From a checkpoint of a small transformer trained on Wikipedia.
Architecture: RMSNorm before each block, untied embeddings, normalized queries and keys.
Training: a variant of Muon for these matrices, 456M tokens, 6957 steps.
MLP neurons of a small language model. Each row is named by its layer, matrix (gate and up: input weights) and neuron, and shows model dimensions 149-276. Each number is 128 + 24 x the weight over its row's rms, rounded and kept within 0 to 255. Numbers have three digits each. A neuron's up and down rows have the sign that makes its largest values positive.
A block is one neuron, or neurons of one layer that tend to fire together. Before each block is what it responds to, as a language model described it from the Wikipedia text at the highest values.

Responds to: Phrase-closing prepositions and dollar signs. Second word of fixed phrases such as due to, as of, died of, and dollar signs before amounts, e.g. for $21.4 million.
L3.gate30:160158137121133158118104076129101183130129128119139136144149152105102147124156151165089189118098105068113103110155140116145113113127140132131128103126074132090137126125132138137169126120106135104133129135147169123157138182140108068127135114143130101162127172157127092153115152111154100127130118152182136146088163151108123106094118161142144116137113136138135126071155103093101155150130
L3.up30:128111152088124126143142114094105146112160153099142114133122162157110142129139115145132143161129117116114108105139103142133117148114144076086123132153165132090113058094170116149159102158105113142151146160151130134119089135114104146133171131094134099121157152128119153129110128131134166152128117081140133168097157140120110133122122130155123119159165120130131183071110160128129135179094
L3.gate62:122142115133113110159116148121121089162126115114083112109095146153125168129125104136146122169122153125153087095107127106107109150142159105157088088112099134114107136089131127150137136096132117101095154102168132118133127179094089104168111142091165165162152125138149144138124188163104169111139139161115138167140160124092077149140185202140130078086095134146120136133112130084109113132119
L3.up62:150115115108094160116118154111136098076158131111130136187106161142098149116121145171138082133141117115154118100133164148112109158141109089134073132153133159104127098111088145123128120124106163154134118109114143091148136088097048118165109100125128148118146113124113176145159097123104151126134123099127110114123073136147124107164084162143083113121106133158142158182121129154122128130109
L3.gate187:119103116115108122152172142117117147111171129134128101119097108143137167104118140147137148142136086104133104105098141131113157080143154096132129132132105150159145109140100167137146141111165139111155163080150131110102094126134117155099113090132166117098120138140124131135157117118130140147131119091136146131149130125139121105134114150126094140098117171096137149172148127166115118113137
L3.up187:102135127126122110166168128153126111135134099119115123145107122133166103098105167157103129119107166147097151117086105117103127114169137145145123115101138136133096110128084118130146144131128109129112184099138121128087133160110127116080138111123145112130080115115180122136133108128111142132153120132145115111136176144113122131131141122134077137095095135139129132151130174099087119163132
L3.gate290:090091146143131107111076094096121116076095144101111129106118107113122133118165115135139138100136113133129151124065153154119122138117095119173127131124091100135117105150123095145158099124138162103141163145158134113152110123096166151156189106102134170128110110103164124121135102103129123147116088147151186081153082157127186126092122122158108113119139136113176115140126104147102119157114
L3.up290:121134157145138124143115108088122152135135151134115130125111115157072104089129120111138165142121143146113161157072129177116162143098115123150109119155085055148108102141123110105119136157115106142126117151138136126116132108087121172108164124122125164159116094156145161127170145086126106143121105146153139130161126124132115159097172149122139147104092112177101125159108116101172058182136
L3.gate654:143108098135139125103143157140102109138095149145104104131127109137108186161089088168169162129117096123135114076125161126142114082114143129135144126142152148096139133156131119093149138097152107092132100111124092139138160139128132144121102105131094119106155109162113111155153161133105105158109155071141143134117088114114135069171153119101129139132140125129128144142149084118109141093134
L3.up654:139137142113145136160145131157106158134102097100118183157135082141152125119109132123101142172176133143151107128116109142137117129146134146124143097119109130170136119126165110118139106128150111101098138143133117151112123165119131135101127113127138144167170154165040134132169086132097122124093133156138091125132149102136121132142141133149124118107171142165127104171152127132103133142092
L3.gate657:155130114126142114139127154096093125145137141167084145124175167108118126127123146143146126142182098094148135123133119106140129084161110130126134136128105127151109105145134125108144112108076180109118088108138137132114114121115098104112115156109109132090148139112123148081169136119124120126175174157136092094136131106095127125168104140133148181117112117104129133154090124154087146121141
L3.up657:143074091114109141097154125116135130138101124123080112113160180146119094155172157117153149139148102108139145126129124171076143175105159103133155084094136146134124131128085128133117125119158161144117079164169121131138165157143129088095125169166145136137105124164177141156081081126114138151156114125133102131098101150104149137154140150091138133085126098118105132165093137144112149114120
L3.gate780:093114135144139150124095145146110122144147110121149149114134175123139146097119083125186128135126118063112126148140114147146103149127125130149115107155112154096129105111145125108122113169108110117125104111159146118149102096139186111185121148145124115110110128131144136073122141112100138109113165125114101140126163153123146134141075136138168118116098182120120158134088128114102107133159
L3.up780:131179085094160149113151158093137136150117096125159169141128103131116104134154126097135142170100109136100138145137146185180156123106156164113143112109097141155157135086160150140116092128090135119119173096123104117138112172109143105134131137153112122121125151123109134090121147126150098112131138141114155135128155120120138130143139123103156149154114140138167117131123117128106172105122
L3.gate845:108111094149126159126140102096158128124144110126062085156197174097088125096118117148151160101109104110108153110134176133118109122145173131115139111119137110165139123142115132118121103110105099092131158166095115104152149152100134131142166124156086138102103134117093089119128153165127165125161106121154164170127141160138109107143097128132104092125137170146112136108106154169107125147103
L3.up845:107101113148123109106139123127137131146085130059092129118162131181141121137147110144148132158132063116114148156103124078139128141156118158130065121160137146144144150149163169129178122108177120179119131162139140106137133144152162111130146154119123127160168122151160121151128122130122142147087103099169126114151141134151144084133117181158103131119139156146107114134158120114138139168146

Responds to: Closing digit of year ranges. Last digit of a year, or the closing parenthesis, ending a date span, as in (1906–1949) or (2010–2011). Also fires on table cell separators and years in prose like "by 1995,".
L4.gate837:128105154138118089147133115146179098109090152112127107136132135135081104163136155160131136132111113145112086142149122123069098123089173135110166123165164106154138115090121121125179125112135126136044176152143124157114136116136132099133121101102112098150162105156109118149080123133127148157107126116106092128106105114176111160139115121122144134088099109127095148107123181133123156122097
L4.up837:178131112111134127137119151129106110127154090150109164141168152149137136105090080137138151111153148081134162106124108128171111128124116103125120115089154151177150173150147155108129127129093130155130141162093110112076104112111118152108120172100125145135127121103114103117076134151096129131145124156140166083144124171148168114124166135114135133104136141101122143134134182165130130162159

Responds to: Paragraph-ending line breaks. Line-break tokens right after the final period of a Wikipedia paragraph or list item, before a blank line, new section heading, or bullet.
L3.gate7:093174121161165113110134167163150123099127150135079166105161154136123132093091120098149105142128140099151079128101145134144116127164115140116125111117085137106141169148148123129126112086142113173131092177125124138164114094131127134136141117101101135138107144104170132109135137106113168115097099123134115124119156109186133157086121147144154131071149131116146146104154135102104137080097
L3.up7:114197143131124093133095123144132144105124154098118145154156141105092112120107135147125131164182118141160123145133098103126142140111110132085136146108143113164103145141150206088118070155114129116178143151149125137110133135136111136150146115153140128121135128093133105130151145155171105121137080151123112091112152110108096133122140113115112105133150131132132106081136138099136105118087
L3.gate61:149121119136132159120111125138103146132091104144141136122105131168105135119102155083133166118144137131168083173122142112134097140108126172115138137152116122172098127161153156116098138160125107106119184144120117124126145151178157172083110153120155154106148141172192136149120112126147151148097097160091112154143131104136145138158140100120141126132087104117158173138130084096152139094126
L3.up61:097126118092147097108126130165073106136096087157133160130106114150098107115110117112151130088117149159149158139128122097117125147165113154118128143111115123109139137146143143126110128172102127131111131149142110152155118142143140138132125117083137130107144158143099171155136112098091109068156106058140103157125161132103140126137105149131189109093110134127121170124093170104136122149124
L3.gate199:137106146147101180126154140163102097135086130096123125130112105174143134114163098132080088138158135104161118099097118160124093124140122143102142099142133154104108133097163140153117113101135116133167180119137135096136143094162132153144143117127172120110158162101134158140090088142162097115099139141088128139160124134104129104167110142153136095144120129100129116109113147114114128111105
L3.up199:132104095138143098134121118191124114111154158114147139108116178151177146144125108164171119143135174130127086132070131109154143146150137128130132129136138094136099140137119124160094122121109138127136129153121128155140141091201146129112164155101110138105135119076150100157170140122161107120150129094090140147168095137141113097131087099143114129120150126158150153091113162121151128122148
L3.gate397:161150114152157116182158136120130123108132136092150187110135139117124158138136191090089113165107137162119124126124120136126114100161141150085173129112144140114119111126140127100078144091135125137139165162090118140131165107171134153131153160118129099136147140129180131120136078156097164142148104100151122147124159067121158130131106098134087140155139122143123133136127148053127137141113
L3.up397:114127135132108126131128171119158175174097129114098135137159128131115142113081161104086123149149123130133154154122103093078157107138100116103117105134144092065104116143129121135094112111118106157181157138083128154115096115122144104125135136158114100153145089105141115131136167133106173133109170141087126138106133109112132120174142114122144154121091141130082115152108143084081178108104
L3.gate439:167117085114103180154115113129115155134140104110113114091157170132082160161112155173138106138131080168150112135134104119133070138095142163066139150127108145175113155125126154098121117131163098104102124128127172125148087136138114127156155079142137124142133135167144134120119169112091116109111084145113111148141126096095145143096105084106157105144125173133116129178092124130107120101102
L3.up439:118111126109154103118103140124138117163095098134107133112161142138132095091127137157139117125188134179158053156161115138125114133108110152088133163118153133129188185135127149130127111125082135116135120151096155115159122127134093138102119129135132101114113161168116140121132154115094113112148076126090076139170109143071205143124111108127147123141123126148121144135090123117114115112138
L3.gate664:119134151170153119115157150126147145102148113150116128119156173116174166106104133119094127124117151105119047136170112115137108128154139152086136120119118163099114113120157149120144123194156110138132143136125123105137106156128141134162142112129137140126173088172101116126141154138100122149121084178132151159120146139127128071121076118138120129192131139157084116109112159105131143110131
L3.up664:103141155142146113107139141118135121079170093136094138106120127066159172101091153160126136124087139144121126177161133130118097138146124171088111136124139140087115114092147167145129097143124084127157124124134139100174094154134169149118146102097135150121162111126112136137140121124111135150137127171123166159111116125127138088101110099135122131172145140176087118075126143104134151092137
L3.gate729:122146126101145132142122150113158127110133110134086135116150079116108123140139114089130163118152138103100083121146093163122056101087116141117130137122095123134142113127130117112167083144129111126134136083110093072132070112133163131105118128111162122123101135096126145139094135120068124130145219142121114112142114151102142109138097117124069119152132101133151153134137129082122093099132
L3.up729:163130097117136120137120151161119126112129153174083076169160108075096113141106121115130136123174115101134106161096077168129113133127166151145136132145070145110144142126160078130081140152097116125128172138135129097107111113153114113126092119099157101127132108076156135113091157119066080109109104163182064175156143134078118100081119103117114108138141094152141179130143130095111143135142
L3.gate831:136146096103110143132142108149125097112118119098129134115127145130163081101160124131112147116117142143136109122140144127138162153146095112100101118123081099147118108094134097150098116073121172147166136113129097113156153114113119142115142131101140151171127110146108127128100131105109109160127077083129141142113172138098129104157076105086147192116142121155075122131132110057111097079133
L3.up831:129133103158120121142182155119156124112150125168112163140117129123161135142094116111114157138131108168166123102112118106155120138104174115097132118103164106156155171088130144121088099108082162113133084100123138153185162160113116134155112102114124163141091124143181130105126108127136128139167091176116153155115092146084092164160143117136137109197119130125112090119088131109120107151138

Responds to: Birth year in biographies. Birth-year tokens in the opening dates of Wikipedia biographies, such as 1931 in "(12 April 1931 –", plus "(born" and year closers like "5)"; weakly, table pipes.
L6.gate57:117147112119132128100122131102146129166132144091124138148115108115143119119147139137133108123093119131119070128103100137183104081083121105144092133179114137117099104154112122104176155148146134084054139157144163097103160112130107093118100122128127121136108137114108151112081137141086128116117083140147175113124127109172129152108087179141131122152120129125121151134168124130090077156123
L6.up57:098134145137136136119126150143115083122123103106140089159105138157177121151135118141145126148128100117090160141130182153137116124126184100123090141098120145123095170135114112134164125163166111126144116149147133130135122142130130110144157083124151140132129114114120104111130178163121148102091125120171128140126156125121103126128118137156133134125127155084152095160076144140126141114124
L6.gate62:091122147172123177111147179115121130176128129135137138136117162117137130157146117124132129123122116143134123110123150112198139111050136115147134153107111124111118125146120134105124148113146115137111149181167130123111138135131153087153130131092145107123103128114130089108126150131150179138124155118146125131150130191103107098105130162147119155118169155084137168141130118122116106113156
L6.up62:124133143136139095115157148117117132169099133117162133134122134132177142072162121118181148145112145107149098059138152106129130127095134168106141164108114116150144158136151140120123111125114161163106124136111145149098144098171129152131172110125135130145126113098136116154187127124121162130120129135129127111119127156122114112149131148140165123124122093110133108140124128147154084119088
L6.gate73:123149149158153085138130146111123119149158147117102173127124096162155104136158131102156136118131179056150116154132135137146114097135143156100116151124124162124127161112164157105138143124101134123172085144102110182138145114085113097160171123136109107117093133148104084116117099152167152142138152170118149098113136109100149120124137149097172136086158091129158131101094110142141111157121
L6.up73:144168122080123093097131156124151094177137077120128152123141107099155111133117110102153103086131143113135112103141112086133122127126142105142086152132106138137131142123135123075091122167134158132136152160077143129148120097126140127141145091096165148117132161101123107107134119092174120142135087205144146156116097153129157140160087175136107111117139130104109127148125084097133117142145
L6.gate230:131158110149126108128164116062128050138134111145115158140149142099123094119143121134178131103111136129100070149083159135102123088101144159106139165178160120115106130115094152115099117139128181103134095124140177130135130142100094088104172131120135149100100137133115121159115074131133154116131102164114109097124143129130149164148132153167143156146169141112092113093127122124140142147140
L6.up230:184166106082094094104151138091160126124155086133120166103132148113155120178119106137109139079117157145117103138126144134135058115115129111089161095143140098111133141170108136140138123138163128135093093116160100145099152117104153068140117131128117099123127139134142119073124104091112156139105153180133114143147115088169130139114146123150143129106157109130133120142118138126148145107155
L6.gate333:147181208144150130132135168108128144126116137122157124126114095112101135134121127091167150110096118096108091140128119177162139140111120108139115143143091141147080121147110101121117129124134123129125142144172086165097170084087144143102144117088146132129129107102098146164120137130130146104136097140126159143111088110112123159126122168106101134115121103146149137129141126157154125127171
L6.up333:106158182148145173164103176133093152138111091146132140099175136129164158122122146123134130117106121148081175156146122143139142115140097134120145106128103137105128135094061088140150135140120122148103123070173122132096149130134152132162144135126111156139111127096094083084170127132082131150118142175171158106155124158125068161103120132088115099118149121111105106092163135134094120150135
L6.gate711:147120130125134115145126146102140093120155104164157132120110118099085104113145124110119133116103139101125081116119129112126148115116110110177149123152106122164144134147114154160115105122107138142118129132131140140112143098090149163162166115112122105152153092116147142133153141162154170123113167138167125143134127117101104120100109160153123115097109121145114136135111110106092131067121
L6.up711:068134094144130094156137130097155102109151110121171126132117149139087098135157120114138131130167116122134108114137139138134146139119096153092136130139083123123118141134164164160113108112138104135127135124158114122118159133125114161104150168145159124126121106108139136086110125118139158106134122186138128094142127130119125113108118151137146154144118128112121179121102066083167113141112
L6.gate762:094086155169149090098166153112070162184111131109134177126130115174142141118134088096116144118131154060135103148092154150129113128107099136167155128097121114114123144113156139122145108119165105149130120152160120083122154110088074144144132109155141139124128100100107148117110169057120178173144097135128096160112122139156149133119138149107119127131110131100136175146137151124086120104132
L6.up762:181144087107122137096078118149138074140142140116154109110138108135154102118101128123127138126115146121136123117138098134115145111143104119153143127151118127169124080108158107153164192114092137171106119117121143133136154111126098123107098123108128181134121109110095082130123150124115116161121163184099125122107180099174162118110122141146127146111090134106160155126146127147115153132151
L6.gate848:107176161145141086079120160103100105095117173175111103101113115128129087136134136134135113091107156110110071099135131142129151152112090126107121146130129115114150111118136131172133128180164135120097108146096121174110188087125131097139113122164140118111137121164153074120126121093150126112131081097124123090172135139122119150095128101094162102117156149166136107150089126144121085097140
L6.up848:134109125095085126096139156109102161094130118068115112140128066171093115112132157118153134093146146132120127124151152140105105174097128129126111108155118116093108079105128127153100141154104133142147177118143114111144215134138131119099143128114154150125138085126127112105147134100055108141147133128164119150157107147133146132093110134160128097148142109146131110139126065152143123109143

Responds to: Paragraph-ending line breaks. The first newline right after a sentence-final period that closes a Wikipedia paragraph, usually the lead, before a heading such as ==Early life== or ==Career==.
L4.gate27:148148145168126109058124168115095131116109090139167166136138101121144155121107116112115120124106151120139130173134161131119127096121128137060138082130091162106104131130143128127154056171131115114164143125120144094139097139141154151149113115159143114144128128146124123153158115112139128142136173146104113169086131092123173088119114150155112143146118171142128112099125107106108136062115
L4.up27:142130190163086126157108138100099109126101151145124142125130081111156144113111150136109131140130137126139100140181117150143133117116161128076138108126077129140109089143142116116122055148150158109138119127111131107116120161131124124143152125109125121144168138155090157120120153102160118140122103151096124148109183112084149086107149122130138147106093124164093108126124154079120113097100

Responds to: Year-prefix digit tokens. Leading pieces of four-digit years (e.g., 194, 198, 4) after born, in, or a parenthesis, before the final digit; occasionally other split numbers.
L3.gate85:184141128129153157091153165141124115124152135156143105122118119141127133165165122126132095124076170168140140106115118127105136152138087121096130153128103119117100103085143125111071102092162078114169112139114102088130151147110140139177107161167151107153124105104183115157117121119123140137135134114162150134135107138107148120084084139157116162134144093123132163147155120117124128104107
L3.up85:146151136112153148121123130168120131127146104138127139135131111110179122108151116122134169113131145145147085165132141118124122089095138137137144121155133118144127106135107165167102121184156080136125175109102165113120204156137125138159120146126156117144093110167142146146090100162137136168087108129147130146168146150167134120112112158149132120132138110102150121104103111136143108159105
L3.gate254:105159104156120145135125155109145098140116086122157152102116180150157147130108128139154111121108184133163095140103086138101118149139145121120102150105113112142124115130134093147111104134117082140119118106092124130106170119121075098163114143136144161147156129140141128149122130136172130130128086143190108102146175103148139134149083111165158152110112144095089130183117137139083135171121
L3.up254:134147127113133160146114151125130096155140119133158100133111127156137145115150074106162114116118126144143131153160129116142136174112061146111103087123150139121101157135144129108103161164123133092166156099125112116135126121116126136100095151076127132120151127106110129114104135151142162086203148133167143119126130155107100156109146157147082103135105120092159108108124112163126065142134
L3.gate371:146113104106122052143121154139095164150138143113103104142104137081127131105100165161137105174166090118147160123101135119150092170117108081121147134140187145130164162124122155158131156166135128130144149101123083115176130105128140157191136122096127093106149113123139121103121157109106151118117122142106146129156130175140135086131124131135111095112136097103154118140135099158157113169157
L3.up371:131141083138108110124149124116084148104121094124108144165138084142098106180112134139119168158145087130136102124090144157133095152126107108109112116139108128150173178127153135145097181167103127193155120137124161169130157106120094136157152142144133110091142111121160097176132119118110144171121120115128162132101159168101138065122117120136158141128108150117095110134098149120118112133135
L3.gate495:120117161113139114094149134125109148098140128128096184081083145145138137171111102090133111134108124129092109099151115164141133152168125139126100153171116140148133131160149142143141160134169098151126173132091147102128122124116074088142112151181137107144113144120114076135144137140127094120105127183179143135105107149106140128158165138080146128156133139102165131132136109149097100179131
L3.up495:130105135157133149082138132179109125128143116122096136093159142151149126103163128124115121130111135122141097122125157129109125129116092159102120128123125124146205164144155122144125110143102093146146148114149162076121137152146143152145100133149097149142077137084107116173134152141108126132104141142155122148157112116130101079102172165145124136099138149128089151115143090136137129179149
L3.gate550:098115151159111112106153117111151107143113131075126129174126104116138136167116133128092162118109137094134078145109109099158167139121104098103153100141158101148124127128125097109092147143115138116088110157169167090131128078145118138167121138142160132131134122123125144137100094098140133121115129130180180114125144154148103148107150130126145115148104131105121126067122069076113129134065
L3.up550:128183093164107123109132155122110103100115114135142087156103134139157140126124144119115102114134129155144112142185174146131093171119098130105122120151120115147130114116137055156094083149124169120124157150178133143158152123155140102132182092120158122119164124120106155126123148112143085071140115127155143094116132114144176111103142151107149097151134114129127143123149125125129160165118
L3.gate590:150153161112123117135165126107152070119119136125104127129116129139122111131137096124133116054128148122125119115150094176124114146149152110137136088124109125150121143178119119129111143133092138124112169096151148085094172131119132170141133105112106150103140136115076122151117135143108165131124128123110111165112163135097106131154151134130114086106132176139117080171132177131153152177128
L3.up590:135158137129133096164085104116136149061111134072119069130107156141111147099125097094095142154097146101155144077166100095103104158116129121145116139156100145139109119127131134131084151128159123098139127092113153123136090165161156133137120135140150126085142104127116131112118131072139138110195135161137186138082111141151129093157108086146141135153116159118095108187138180155151127152096
L3.gate814:161109115126133114100167186117130107084102133098149109155138152151126151151105122185159147142127148116144110091164145105129106154095125155136096156107123179124104135130147132166080113099108129152096121108156128117142147146119115100129089160146174159128084115125118142139143118117140122150112155132087084123134109122081163150134123138138125137111118103144136125064138134119109122173129
L3.up814:168141144146132139127142118115132132130120137102143130128060115118101191153155132143123117157121128135178107103150136119110108094101125120120112157122127115101125146116134169135139107132149132114100121177075101094125130143098138142074072113101130127123115115109133120123125168103129133169087158173099095153102099169130081170173116147157138162105114130120108119105119165130122151167089
L3.gate863:136109149127099149155159095120133127116116116118141113112109116110122160121146149153125103110119106172140135066148146109095148092134111095113124135120175139115140139145143096160121154140122119118134146152137118114144124120101099175111104183112130097141100090138132158133111121104166163122123119125134111121151066135135143140175115140176138097166084131123110155117119085111109118140143
L3.up863:106153147126191153128137130084153093120112095156121140155096095134118124134110125119138120115156140135140116106150162123112148129158088136118145128127170168140121145112147098128175128112159117136098134161136155126165141154055100126157140122153134125113079118133138083093156108107102125080128127135154169124097126133154125160097157129143122066139110136098108140106141114128130163142167

Responds to: Before-a-number quantity cue. Words or marks right before an upcoming number or amount: the "of" in a total of or average of, "about", "grossed", "US$", "aged", table pipes after Total.
L6.gate42:129141152143131085092115137155121091093124093104094151115137118127143108096118064162182117095095160121148090097112138089082159128171106146127137119090123127131155111178132126129144116135090125109108093145122157121174121125137157140109138171177096110141090133134134105141149133093153110110119131106126133136146138121167119093108108123127097116151116129132155118106135119179093114145149
L6.up42:135145156098114145093134130147133100107161096099091106169125096110116124124139154140123089113145147123092151086120140139137162089145097106157105113159096127110162161106147196135156128084091127146143142131123144134163129117132102084121109152147137142114144140133140142094132109105168133113073144122114132120148155136093159131120114123152137110145135141121138107098147079186069111168155
L6.gate402:137161144141155086130125123118113140127139145097112115104132135135118119129130130149163117148155085142113134146140108129108122097154111121142109100117096154142100088197097173131133169122132152150126112103152102152134124170120139126091085048149099147130139143147110130099164082127133145129174145140147151121110131126157101101137100120120147145095111149117132113105136103085131107112097
L6.up402:151108143113129135114133129104158122098106110141162102143167099165166123102102105146086122117131114108152121134101104113064113130144084162132125114134142103122132139149094133139110166113138084100136146150108162123134129122126148133129168141172108140131116146158133105170132166073093150184146145127129118111176112144129148133118114109161094084164167101091143111149112096132063173124131
L6.gate405:116113116139142123141102131094142136134097168117131105110132120185122115086101118152124136151126086132127121129147165109136160100082152163130158120110104146139115136125083090125184159162125093079139148110137160130111166138118167143109087093128122138156121130135133120146129141150133130116175143137117136126166151127122109081122126132157160144107138140155138143138094153145155125137152
L6.up405:086133128126112133115128208073152160150122127110139126093140110137150131137092133125099107151106136155106128119130158137117135147106113191093122145139155132120110131137138107117168133145128116091089095129137104171159112142167114095135156148148111130149158142165118109133125124126096117160174150119117153154179159117089155139089152149123111171132128136156114110123076126092166122097141
L6.gate630:125139164103094155121125129127140120129123139132063123141117146119072116133154108137186157147106109141149141094124123119150165110139104121102107128145131164120101146165108115101096106128145111145191094159110118115126137135131131113084138108152156114107081122146123152105135123126097121141146170107156160117153120142149093124129152133148094140127174110110090129160204161115122124140158
L6.up630:120158127143148159068109156122123146142071142135111142133170159132162116153133156102135141095142122121146122129105123125129162146118121165140151162155130098131145136135078110156139101144131161141128105145132111133151116146149093108123130118153131117147097118112167135118128095139090104117121141086140089101153094123078100155100151129148140068092097127139130117146092138133111145153151
L6.gate696:111109154112134194143166144111128062138149158113128084158104123121106112147117115145115113113103138123114131119144125143118118145139124130121108134101140159159139100181141133116145075120159097134146135131174130154154158122100112096105086096153112113134142119099104096118086102103094095115113109128124121114128103122121124141119086153138110141133154176146106122130105175169084060156104
L6.up696:141141085156141143146102100132134150107109122121168150163108126125148145129068123137119118147146166132129141138139106135124149123119136088173152105097114122098134124116153168144162096120115171173123121159142106113158120114099147104142113128118141131127133184120110117112129080140117136138106123155147133116155118146133125113102134100141139169092107125110114119111135139115099132106132
L6.gate719:128112110149128135115165140104153117137177085111131118088133090096116109070173141116147070117127073085123095133138157116157150147109114132100092099113121102151084137138127128141124160178115114091118155159171115145144146124148131095148103085124146143113114165151130118145083139135147113124142141168134121147136157105126133118130095146175148115138117177081101139104077116114096154098172
L6.up719:091099131145100120149145147141168130139146146105100103138093128108117108131155116122121110143065128122103100132080113078109110123099120111066121172155168123125122137111154132162132161129125116092100165111127074159128128183088121116150126123142081117128118151068172118118148068100089099125108113143142104163117184066136129111129115144119138137149130114126139143100100159125143129100145
L6.gate783:131105095148137119155123131140118168086165087141115118120089135148117106159135164120155153143134134153115112107109112148118143134109155166135131090136161160150120156155115155156082135130133131189109101123126113152124118164139106155087151075127121140113147128102110123127124140103106075139110134124148105132110136109142145141088106182147142131122131143124168156151159085098140141150108
L6.up783:103151129142164157172153146125140143068154144148129109100114089117162136092152123076177095092131138125137124133105102106096080093099139166167106134099135144122083103160121093132147142101140151102170145163146126127156131146169127136127106126150124162172143114099122165117163133102145107145163091137148124122142124136107136151100134143146115110152156109104143152142145137142096143098137
L6.gate855:130141077122127107130155155129143128135083142103093147114104110149111109145145092139171142120153135136141065147146141101122145165128081132084129134108111139128097100150114078135103110145134125167137107125118108141169166138133121131103100139127132154141138118151158120181151074118130139120101159109119086114178144123126166158135118130109135158168143142147118127154134148117108133120113
L6.up855:122118188146111123133134136154134151122113127150112127117123131114163165119143093151120146115137127148118112105097160129112148137144136127129169115113147099140139122100087136112207113131156142109136145129142120135174088084156102129161141122136145096104125181172098124109163132143132098157116142156121087122144153080153122147127122139160105157141111185104134127101083152129078156113105

Responds to: Paragraph-ending line break. The first newline right after a paragraph's closing sentence (after "." or closing quote), just before a blank line and a new paragraph or section heading; also table-row pipes.
L6.gate6:149142155137141107117154129130154105105158133109088126137146132104127091088134151114126170134149170157136122170119166093145137112107096134074118119108141106112126098093122120111109118097151159140193112144153170129120111139106127167121135161139151140146128113165132135152128152110108131146113126131109129119119116128116101127149115139114142154134107145124125138092149147089127136134106
L6.up6:120077144089140111144134127112167093126144146133116109113138147111150113111162108091104155111152142142116104117124158123139129169125118151101113149127124119107145129122151141150146087152151148156146133132123131113154104114104114146129128122177143125120146163167121152116156176131137148171123128171144146150090150111092120098081107147102120160141103136133127100107137166117108118137164
L6.gate203:136147106094142133126161158108121117127142142123155171119163134147162149169120074091117121121183151123156091132142133108103125139153110128084122104130133139139086095110138119162104081156136147142134094122132142089137123125103131146151146144121153114114132143145115128116095140094161167162159135152140114168103161107095111137135118139142118153132164121129138123118153121082140130094123
L6.up203:168116105066125126128123117133116124117119141128105109142121100123127110134132129106140172099160145179128128124121126116124111149154123086081172122144145113152155110135136107139099097139107130114124120148154153097150109112087160098102135162113123107146128088166138156138106159095178174115130095178121180170159112125099107064140087166155104140136151171141122119124133122135111160133166
L6.gate249:103104116111129138118098170157136131121116102136111104121102096126078148144103078119133104120108124139087126120154140117160128080079137113087090149133149166136164110114142099105136139093143142159144170143138116133073151139115123136149113134165134109126091156084143124106120146152148134161120139088115150179135139155106091107119110115081140156124104156065130156165094163142113115137153
L6.up249:186147081151092129158107136176111100139132076117151174124154126106138114120104158136129072128124161109132149106107157142117105145133107140099117092100095134098139156149127153108068121130146116106131144103148139086133126119089154104138127155139123114128128134147119155129146116148163117177115139120141122113147176122101109120128128147138111115130144137089119121117125089154120172099114
L6.gate265:170103138095113115112157159154151136111124141153122129132144118153097166135132146125110172117142112143122092139115115134148134123106078142134150138130156111099126096119122104127118090130147123110102111173143157112139118128131104115168147114166115102145117125156121122117123139105151192133154121173138102178099129145076133106124107180155130126120104139148092118131162117126137118116153
L6.up265:133145123106142109077186181151151102101136130130089121116154106137146161116112121107109165098158103138152121123139109125137139141151119134103104096113187111105148108124158121147120095117161133100116145112162151106151104104131115128136116147161104089151143082137108151105138083115172171107142140157142156161121138142080151108127107114131108112156110129098124142112123115135136142119149
L6.gate344:107136149099125150083130163176103102134124108167129102173125120115116129142093104120157116139141129139117091159134143137128085156184134108102136092141120139139159122127168149139138117147107132137140121142133175089089108110113115124165113120083147121149097122097117126154128131109104119133150189156144173138101129146121130128132137113083131149114143131155147128143152088155138109113161
L6.up344:122128147116155155140116123130169137093151159142130120089133104114159156167097115111130130084184130132128147151080136160116154101154111161103098123156148104131127100123164140097123146141110130110120109145120135105157150130102095102123086152129153155125144086139124105114096105124106118150142134131124120163147134116088134083121149133158111118126165155134133123135132145117119148116141
L6.gate478:138115155176126143112157121138127155121164128102112150096131115106132140171123142141120158148147130128121106121136140069140155115107117098103090102148142099098162123125161135181168116179106113104159136146103129156140110097139136109155123132150155150117128099087143148094102071154125166140126120136173135125115147116097085112148100156130166145149114112139143147094134147130141130134120
L6.up478:137135129127119129140154112156179151107169120126100124133138150113145157098093128136123145118126107152157153123138143118091175086105078138123112134179146136115149119118135119133107111147110118136142154151116102144121136139122110094118130151174130146142181096140106115121138101161170183140072110158120144143114136133118105099130116151124144116146150145155161126122116124162117134133121
L6.gate553:092099138143133081135165171120121139108144146155184113142097113108153132111115118143130127122148149183103104137075122048129081108177125115099151156109146116126098106122165176132110094107108101127119116130129149160153123132134140136123150128168125116126137132118136091122099124141123141170116107111129083108112160109123097087122088155151141111147107120125110134128150162087140125163115
L6.up553:126157102124153126138145149150128114123128121124169117080159149084134130138100130167147098119124164161056130113143136160139095141135096105105159131121108171137116115070121084105140084147120102135109082117132140137139110120090135120119142132108141157098112113152145125121132106117158134163204133174082106150110130171083125118087123112151111137142183191093160138078101135121102123137144
L6.gate555:194109103126144137114132170152133080123156146098185127079132137151110113111157110136141133140110116149127125150109179131152114126147118137077124115106143134134162156105143151133044100208131122119174096147120103112084097159103101104133114135086136098133190107143092158132163126112126143171086152153130155134106138142096132156102133113143165132129146120077114104099162117114188111117154
L6.up555:160117136161174084140161115138120103114154164109128123141100156133126146133135139120129133151113150110201109119111130105176123119128143123094133150133134121104116144104138106136107086127158143112137137140136147126155125126073117087103142072129154085140136134141146174090161132114117112129141122123100125126149159117107150120075111132166116118098162136119125122087128140162156127138129